python train.py --num_hidden_layers=9 --hidden_size=256 --num_attention_heads=4 --num_key_value_heads=2 --head_dim=64 --intermediate_size=704 --vocab_size=869 --hidden_act="swiglu" --norm="rmsnorm" --norm_place="pre" --norm_eps=1e-06 --positions="rope" --rope_theta=10000.0 --rope_fraction=1.0 --qk_norm=true --attn_scale=0.125 --bias="none" --tie_word_embeddings=false --parallel_block=false --init="uniform" --init_std_qkv=0.0368 --init_std_o=0.00868 --init_std_up=0.0368 --init_std_down=0.00523 --optimizer="muon_variant" --learning_rate=0.00256 --beta1=0.93 --weight_decay=0.025 --lr_head=0.00498 --warmup_steps=83 --schedule="wsd" --decay_fraction=0.725 --decay_shape="pow" --final_lr_fraction=0.0 --batch_tokens=16384 --max_seq_len=1024 --doc_mask=true --z_loss=1e-05 --train_tokens=184600000 --max_steps=11268 --dataset="wikipedia_en"
MLP neurons of a small language model. Each row is named by its layer, matrix (gate and up: input weights) and neuron, and shows model dimensions 16-111. Each number is 500 + 50 x the weight over its row's rms, rounded and kept within 0 to 999. Numbers have three digits each. A neuron's up and down rows have the sign that makes its largest values positive.
After each neuron's rows, "fires after" lists the tokens most often just before its 100 highest values on Wikipedia text that the model never trained on. A number after a token or word is its count.

L5.gate174:402475442472444484495437601478498435573499519528478527461525547418473587491493480572573485511545495496494536525473453431501464615473510515515593562512500559542521579381470435499454462573508556501550412501454472432516499561416518466529476494553548533536592538503518476517407547436504559457
L5.up174:425427449519509434420529556429472504481487550429488550587525536541512538478449528432474427475423622470514523533480466635563458503486502567543509536472395568447563544424492481444483524411561487444529489475530600480415444565567463548520433534507495456448575548489440582416536509507525493448
fires after: "ang" 11, " I" 10, "mer" 9, "e" 7, "er" 7, " V" 6

L5.gate229:581510465457561493483488425557449638488548507506515443466443469390505608435500428450450541522493536475536442547516543440534463512485605531575508437512512565493463423452471576477516477501513548501417555505527448505437422483395604493481435507551513508517499492583492517502522513431542489618
L5.up229:596517409521574516561462484516462450516514544454387500482484443504522490554476474587443573519494513443468436480491483498468506572664461465525600410526443567566513412471495409472555506526458421536465472518462505524403520551481517469513506532571502457457428585520410534529578491518526619545
fires after: " d" 20, " pro" 11, " de" 10, "–" 10, " Pro" 6, " s" 6

L6.gate151:599472474516448542484449414605487494485505517532476425479558493525466587461465406504505491435444420528469624474534511473432561478520531422490514522475519515459428519505483532483562493431496451513429470472453427448505526523562539531561547503614507486409420487467478525469523485445527422489
L6.up151:472558505474490489562543613544438596451552393454531455402519586426455581447525527476624492506530448446553560577451529567450558487483465494488492519406381528479497476468526543507519521454392503547473502413437503508583516403544490600494496530499479465472467493542559453526599473430460458451
fires after: " w" 15, " p" 11, " W" 10, " P" 10, " im" 9, "." 9

L6.gate563:480535520390435539538507502499522470453514547467457523494378575459429479535452530496576496483602463523470497517484471422542356534421447475505492510531547487464487451435505491430471459468564458523497456549633401506368517373459523566583520479541452553512459561573580535493444528413527444576
L6.up563:476555441490476458608486483422558514369520472543520580525444486415553532485571417485565543485570477436440443496452499458459456544534533582514546455544539449489457449482435547554473452508565392476532517479536442495466507519467572492491480441491504540542519517521469465538510500524535514523
fires after: " de" 23, "–" 11, "ir" 9, "v" 6, " V" 5, " un" 5

L6.gate262:479441463453461477481413593542565555541577516446404442514542498566450509523492511536488536481407438488466521480507517509530469463430427466502575505574530493511595497491526448550518489467508477504461434497495433588519528569421563465572548486458431592474476473490566544512408450504477501571
L6.up262:498495552510512480423423542432546503569515546485511522529531548568504474508492474461553528428404459524498533417591593549575546521455438457450457388527576480517465563453490485468505491504504508574482504552550544501531492560587494611521505479503546445490528566519510461577487499584484546560
fires after: " be" 25, " ar" 9, " n" 9, "h" 7, "e" 5, " bec" 5

L5.gate66:414487516523472551579493586552486534551486508495479476467428573470548535482545496511577449534413523597532533478475457482381526407459466507456552548556545499477458471475546339470483461480488535498565555505495566431483440430458549493617489459429537463490479490557489496495422530512511488598
L5.up66:448464500436545387489570472504579452494483507491468429465565493477527571542574454539491484516545546518440404466458513474438567415520470560487497480503481430540572537494519542489490535395555487450464507527450563543509511442450454496404417559441461553480603490564458490448450565540593537599
fires after: "er" 20, "e" 17, " wh" 11, "ro" 7, "ar" 4

L5.gate691:579419380527589570451561549466462593511536515518546555571515422508587478435541491527430490528516501502594563454528494496495496558515493501532605501468470419471525468622428453524580442515489519607547592542504448462517538511482557504533554478451515446532590496490445510598405432529532457565
L5.up691:512534539508515526554452539556432524577477492507483524455521412488431512527527518566554615498440509403511543462504476437457515552397553545529444488516477466523604410424511465479539465567521486437448401498535597469478436442477522454531464548568493460501457472405519395523561554541500510517
fires after: " f" 21, " m" 15, " us" 10, " |" 9, "resent" 4

L5.gate123:379515527425454611503530392439483414529501554450435494509479479519529584479512447595514526572384420465436533524514508509487487513477520492440446527487415438413439445489454452633497482428470473513553530457463425544555531468514527448421521558395450525506415480431575553524513491502526434546
L5.up123:468513469532538520513468565454478466530501539449484465482435364535570474592552494522439523544461512570484480499508495503457441511516599444531452499533444482490544494449481545554441519505510518541456598398479517458528551530392419509475521488548521524508559540458491502481566437432557570467
fires after: " m" 25, " M" 19, "at" 10, " P" 10, "M" 5

L5.gate521:445551471520504528442509437498479529417585516463485530539494516481454487556439466453548467526506469402476491564434437524515515486533500506564566463491508452429508514475464576484503484480510455530518435503519558400487458540488540483481471553600546521496509476449549502471502550478433573506
L5.up521:455551474464561503528473542492518565471505493571526474524439502445483520509459469534504424471438461545520499488472519563576585505457549498524475525403439495480476580541440569496503469463437420393525515457536493465489506671502527487418534499561518506456546496551584528484515429633514404478
fires after: "us" 12, "ow" 11, " H" 9, " w" 8, "w" 7, " wh" 7

L6.gate88:487514466426526545530447517454569488501516477483511547536411427521381537529489565468534519523457500498466510494493475411456413445422544614422512456506639545497464510476499517430481557519489546489578561471501490402483517482409536551581510517585420482478516482450577524469490579522498479492
L6.up88:470495532474507531487449486545518568530481587529444485478408544550534519455505544508461465445501464553536572510673499614439543465503535536449510570489527503508539497532521500429468450401501494540484519502527522519494508550542542499544570551472439510446498457506508443608421522546469563578
fires after: " D" 14, " d" 12, "b" 10, " b" 5, "r" 5, "d" 4

L6.gate20:551457396544531478529484475506434505467445467566492457328421470527459414581454461507548405537448558484491434546523472480489496460562570523501478516510539579516388497511490486496509522527425462440599535550533405374535554465428541487577476487561435509449519509519547422515474482486467475522
L6.up20:418410503465528513483466439466533650467528538457588436437456536501473492471482556455554460496476560536421610499495448492616470495447422454427485536481517542510419409452542501530526529550491464421541603542488483488539483546487461452504394408502462528468476495535453463611521464481507523586
fires after: " s" 33, " re" 21, " un" 13, " S" 13, "-" 4

L6.gate694:592441653533471465497428525475547504490407504504483534478534421490438433452514501460474586456528592560498538457491521537513491566502620555462508546638470595541596460498475527518376488565508527479494412557525481468506460430475565545498612490542430444528498488470519503513528544450450567390
L6.up694:691500465450526580494545423507558575443502510563502482503517441506572410481568489489514570434562504464513499456543558517459599525586539523446481475485551550450460465467416540443439557526440441534599471573518552492583386459492501489506492425547529461566409545455503577570524409486432498527
fires after: " c" 22, "st" 11, "-" 10, " st" 9, " play" 7

L5.gate378:634492513426534570500492508553527490353430497493408537439478476477472434484473409501510472525554479419450506556642520584504505487469482498514480499488512547521471524549454466568545483527456549504543490458612560407477463497518454486497466566559499526495480470438511487495456434562506571544
L5.up378:544465508528486500472403478586516502574538572438504521523568456514521459470486571481437560398549477348394534510563539537503439463492500502465516531422442466547448519548503463430484466481498510409404546470604547402559519474536555648483533509463505507439396533477482547553560556535440459486
fires after: " c" 18, " C" 8, "0" 8, "c" 7, " in" 7, "un" 5

L5.gate217:455474593559492433416572443512496491530502503550494457497517536479567577533468495521534551474386539512530482513541463570554525478487510560397472451489460505462514524492604463520565496514488479504458427485485573503535434556423571463496525527540560472494531380488467546546551599467513494432
L5.up217:433472576511553508542483506412588474511462529427597487394531464505475439531559508499483517516496496518451485507546491548578457490527461566431529517544574473487506574512488637526404471442572601587483580529539478452504447503410523479430550497533503501500430379509628515622546454508420540388
fires after: " b" 23, "c" 13, " B" 8, "he" 6, " c" 6, "r" 5

L5.gate416:504471463521574407530438422497496530402455535462506568410456453555535527586480497519452488548502406491426568577563505440553517507516574497495509631598399478444465502525450473460517411507540544438456533439468470436457443416537518510396491562433498545519569494525586480481500442561597504425
L5.up416:501528446381504536557442464542552457447503518483456538421530521441407465565543527477379571572489564485416525506543511458490487477514494453529438475471571479432466503481414552451490555559589453553462536465564538533540415595494576425498551527541388478466561407439539425518491472492485551513
fires after: "le" 22, " st" 16, "ist" 15, "art" 10, "." 4, "s" 4

L6.gate572:401380527492519466584493491537397480556552483418497566495453595519474502483568442430532503482443506480500600563522490503572514589566528472549545421494462480541523467481436536536545506462442642489553546565507440431444513568429527494534567492540544445490447463554466471536449464421587512523
L6.up572:440432465488457492538420510481417512535463462417477488456503554616518498455428493451564467507469509475516537506415535516479530508490460473512553382507454500426523492585402521514558464538519518430566454530549550467495460530491514595506440537384581465422554462453445438536488488622500452559
fires after: " in" 22, " F" 14, " s" 10, " ar" 6, " In" 6

L5.gate67:520518482466507539505548504549567577474504601438408565513462451566535522544473512503403561584474581473463500543475474534440579493538548399468518564483460495525526557520557573480598481540425482525545449408458530423520627340443427520450448551459527410460508525416540413508563468492421468543
L5.up67:535456552458528460439459459478516485454498614527536466539466539546570522607466429552432460547518502491523557491489485496373483459519457445444470594418467452405525494500539527481469442455460440488477514454504531520531551491507469501509603478509553484510506397478481457495470505502580397500
fires after: "i" 18, "a" 13, " wh" 10, "e" 5, "h" 4, "al" 4

L5.gate7:467542524457526468546479565580595463492484610444564521467499481519483597463583369367401529573526528514567433586515464520399577506545501497592519599546439506507474549471466457456519439483361539479509434581426559518469525476555480518531509430480434483582477480508465465507573527506494439522
L5.up7:516504427562543529492542501583419510418625466516614509539464425493543353543515486543465552427511501493464493456544485511461592489546433541493509490496593476495514527543497431532545568513548541450478501457521423539476498432512547517397508581457511470493482581520547470555480445429444482462
fires after: " St" 13, " st" 12, "st" 8, "es" 7, "en" 6, "d" 6

L6.gate539:477537588475521474554501494578558528494500504410392509542589488565421577469417519604460553494501415487609472511488533454498508447480472524587532517421500427515440511456449525451428551468472435496525476491519433434498566481417561464506484428557461509529470527580507418526524538495553565519
L6.up539:601495420477469534542532391517561485600482475480544527440514508521532542468461541634530435531507528507583429472530600532538475528453415487510505478523501547423581469500416463556527481581446433587463530483521556481502491467497520531481529488453455567475544561538553470496524575459488598531
fires after: " re" 25, "ff" 10, "v" 10, "f" 8, "s" 4, "en" 4

L6.gate221:351453377461451524458451544471504451541481554523470497555476539435462573439487573522641446402587504529457376509473483568488516483540561561494510450547387477459464546508396554509559451473501539609505589459522434540548503479482526446539521521528464476478521419527467548466524521571529462507
L6.up221:472441536456531559498515495512481553522505535499572500671643408613540497506382552471480557464512454490474409471471381520520432456490545445442538445502442472481529467548528442469453605446506467494407457461547527486501474524505521485439497420493425591477543548550518493520529561479522552515
fires after: " th" 21, "u" 13, " f" 9, "f" 8, " F" 6, " sc" 6

L6.gate96:522474506468495511577486506450502517481498449469435478421497501410424387477391498486526484621490456472453481435527527505443503522512502432480498415543572452467457496537467452439579419560519447532504473477421552624527468547480581494462524490520440502538511425519531491479433520567446542515
L6.up96:515545572483531524496454442469610515411480557595460471491448435427506564550489517518550540567491512430544546507513488494566580482568491467470525399468366519485466521490481452442538471473489506485491525527564544486516523562540493432494507484520500451613444432522448474479417616577501552505
fires after: " m" 18, "ak" 15, " to" 7, "us" 6, "ow" 6, " t" 6

L6.gate453:518507482448436468419480557558541499518517482431492529535541538465482478439534553571550503491405544574476502445540531589466523627443595447603585416627515540518474492482478545477485482503443446526545557389581462569441473549419533395395519558502460513538526531498435542519532578424388476570
L6.up453:518450450526468463524507537548430440482484508562555534520517485470494469476495506568415480417494458509524409502532317467474540445524508502467523418622451459469494469525665514500503470491532513554488550460605398495533510425388555475489485557486486466473555446450451557457623455472437483405
fires after: "f" 27, " th" 25, " f" 12, "ff" 9, "on" 4, " F" 4

L5.gate208:466544575390519504575457513491475588584523405480506445514462532439543531395579526501450472489464501441520515448523464555463463596455477514455484427506415522387575492458511525503466547447540467460432558405486491459540603568487505509537606447570508517576492403420464566481576538487446569522
L5.up208:469438584489505453508557511565527526470529431476470477473516443567452611497443454533392446554531414515537619511558595620468460451514456510543464517558556414471512519501504456549569500477533518544539647580504460486494535499445505484440512413432415556558467556455447428575540408468379538468
fires after: "j" 23, " b" 14, "p" 6, "ent" 5, "art" 5

L5.gate32:494454563528485474581469491516518481555436443447448582525574370492472524476487514477508472536569560470444558426508470496445473463431569449502468570506523608529534561494565551513461546456528491516499542444587563479543478498446599485501546498504502492533467502575429493420545487402465490505
L5.up32:494362520438496495508521489572561496471400517497523530502582451456520453493545586422473457493449535434472565552583460424528482474552477531492585533536521477512494477478497528559523433482470551446482554554560553384485564470498570591521509417497496443564526511543543540461497433511460485441
fires after: " c" 19, "ouse" 10, "S" 9, " C" 8, "c" 7

L5.gate278:531589540406453576628586439544534505477444547487443572436493381485560458438449435554485604442476502496485477502595564536505474457533434573467439504533544446528574525442574516501469454590483455441456484418511521559579531535514505508479510550500530494503478422561610548485559444564469495482
L5.up278:501547540429466428657484409468535456546548515497500467524411491489441531503462543517472548483465415523518505414480467464492469601448533483577518556574527532590479438477412535525481495469493517381446502466461546517458469542501503529472507512555555539475443531511438467525579503438421538530
fires after: " St" 16, " o" 13, " M" 9, " E" 8, " m" 5

L6.gate212:502460525468494546504456534521537553512475509524577490558547534473442526445494572629390549485472529575526447496474480446411474571505523421507532457577461543478469502413468575556559551525554479441484507453504464454458498549430568490442543504533493449494575397559422470440562455464412478615
L6.up212:618532546522431600565482487493535512452533547545566474507535488503556466532525502472493514559540396431537466434533432552525532505453507452550520421430522547598639533434548531551440537520517509510562477444479473475480487472478472548568552400478493506541528516519540473498445514425473463513
fires after: "f" 15, " s" 12, "v" 7, "e" 6, " d" 6, "rans" 6

L6.gate470:499492472466534577452468538524572418435501477606400515532521421431436584607539494487508504497512438468559487436583507488477511470511481455575496467517524559494488428363511618456481490488468479446586542462541462383498535534528634471512493464526474563420419504455486471535506565508487530610
L6.up470:468472504586523464520488463466543504540541433479482534536482472387635552441499456525404509445413433446527560445494555534428464419451533492483404453582531477444432450513604478521506522571529460571472445488507497588500521557487511374543589514477476424461447429441521567569552554503495483533
fires after: " d" 18, " In" 13, " the" 12, " D" 9, " in" 6, " im" 5